{"n_head": 2, "n_kv_head": 1, "vocab_size": 8192, "norm": "layernorm", "qk_norm": false, "tie_embeddings": true, "init_std_down": 0.0061, "beta1": 0.93, "lr_head": 0.0104, "schedule": "wsd", "batch_tokens": [65536, 131072, 262144], "seq_len": 512}
MLP neurons of a small language model. Each row is named by its layer, matrix (up: input weights) and neuron, and shows model dimensions 48-143. Each number is 50 + 12 x the weight over its row's rms, rounded and kept within 0 to 99.
Before each neuron's rows, "fires on" lists the tokens most often at its 100 highest values on Wikipedia text that the model never trained on; "fires after" lists the tokens most often just before its 100 highest values on Wikipedia text that the model never trained on.

fires on: " Japanese", "n", " American", "American", " hor", " of"
fires after: ",", "\n\n", " Nigeria", " an"
L13.up588:65 40 40 56 39 68 67 58 45 36 49 68 73 58 40 45 55 37 54 70 54 28 45 42 58 53 47 23 35 67 58 60 48 33 49 55 47 45 53 33 39 47 49 47 39 59 46 39 33 60 63 65 49 50 34 41 36 45 67 72 62 23 41 62 42 50 65 49 74 55 64 37 44 71 49 52 30 54 24 50 43 51 50 61 39 30 51 10 46 62 58 47 42 54 54 64

fires on: " the", ":", " a"
fires after: ",", " that", " of", " where"
L12.up367:32 48 40 59 26 67 59 50 54 39 32 58 43 51 50 34 45 52 73 31 43 22 38 59 48 61 63 45 49 32 47 62 52 61 53 52 62 25 31 54 64 49 52 53 49 37 52 42 48 53 46 65 55 47 43 30 51 43 48 53 53 49 57 53 63 54 53 73 64 51 82 57 51 41 51 54 45 46 42 42 36 51 71 39 22 44 56 58 43 62 46 53 42 45 41 28

fires on: "'", "ve", "on", ":", "a", "ea"
fires after: " Women", "ti", "oti", "si", "rel", " Men"
L8.up165:25 55 66 58 56 55 37 36 53 28 52 45 36 43 56 45 37 65 57 46 47 54 62 49 46 35 72 39 60 49 57 35 50 46 50 39 54 55 49 47 42 59 32 58 63 70 80 71 63 51 40 33 65 32 51 59 53 63 30 60 40 39 59 56 69 36 33 69 50 41 47 42 33 50 51 60 47 57 55 45 33 35 59 41 38 58 59 39 22 70 46 49 59 59 48 33

fires on: "-", " first", " the"
fires after: " the", " Al", " al", " won"
L11.up356:16 71 67 70 43 38 40 51 50 58 44 49 75 71 61 59 47 62 45 28 53 53 49 47 67 49 52 58 39 60 70 42 41 70 47 63 64 18 53 48 39 56 50 49 57 68 28 64 74 35 57 50 46 30 43 42 52 68 48 60 38 55 54 60 49 65 60 36 50 29 51 55 49 50 33 42 63 56 37 51 66 67 46 44 48 33 62 33 47 48 75 62 47 46 44 49

fires on: ":", "19", " She", "al", "or", "ver"
fires after: " (", ".", "ver", " Elevation", " Se"
L6.up47:53 73 49 56 57 43 64 59 30 35 60 75 59 52 48 59 48 32 59 63 37 41 57 62 63 78 52 41 55 43 38 33 50 26 50 43 41 42 51 53 46 46 62 48 50 57 54 65 47 37 34 47 56 33 70 64 55 25 50 45 40 46 30 64 56 56 56 47 56 27 59 51 73 55 46 49 50 39 45 67 64 47 46 27 70 36 51 45 48 39 22 43 31 65 53 46

fires on: "–", " January", " April", ",", " 8"
fires after: " 1", " 2", " 3", " 6", " 7", " 5"
L9.up210:57 46 60 34 50 28 34 47 60 56 39 63 62 46 47 53 46 45 82 36 40 35 67 56 64 50 53 63 56 71 53 49 42 74 56 31 64 58 57 45 43 56 59 49 46 57 48 63 34 55 65 56 67 36 43 64 67 55 70 56 61 65 46 45 51 43 58 71 49 48 60 41 49 58 50 45 62 57 31 57 30 46 31 21 36 54 48 36 23 56 52 51 50 28 48 62

fires on: " the", " a"
fires after: " of", " during", " over", " around", "During", " During"
L12.up151:51 52 49 33 59 43 57 41 62 46 58 60 26 43 56 52 63 62 51 57 50 29 40 50 53 63 33 39 45 48 50 65 34 38 34 35 57 38 45 42 52 78 70 62 64 26 43 48 37 66 40 59 64 57 59 36 42 71 55 66 55 46 45 62 35 60 49 46 69 61 73 57 54 61 61 62 44 50 36 46 39 61 44 66 43 61 51 75 35 50 68 42 42 51 79 44

fires on: "'", "u"
fires after: " Women", "s", "ers", " Men", " women", " Pers"
L9.up561:41 53 60 60 27 62 36 40 65 51 49 47 59 60 37 48 56 62 40 56 53 51 48 16 46 48 62 48 44 75 60 43 61 61 72 53 53 53 64 57 52 58 39 54 51 72 65 46 61 56 41 56 23 39 60 68 32 56 30 39 27 42 50 51 66 44 38 47 41 67 50 31 64 36 52 39 25 55 48 52 46 51 59 43 45 40 65 39 63 66 50 52 69 58 54 46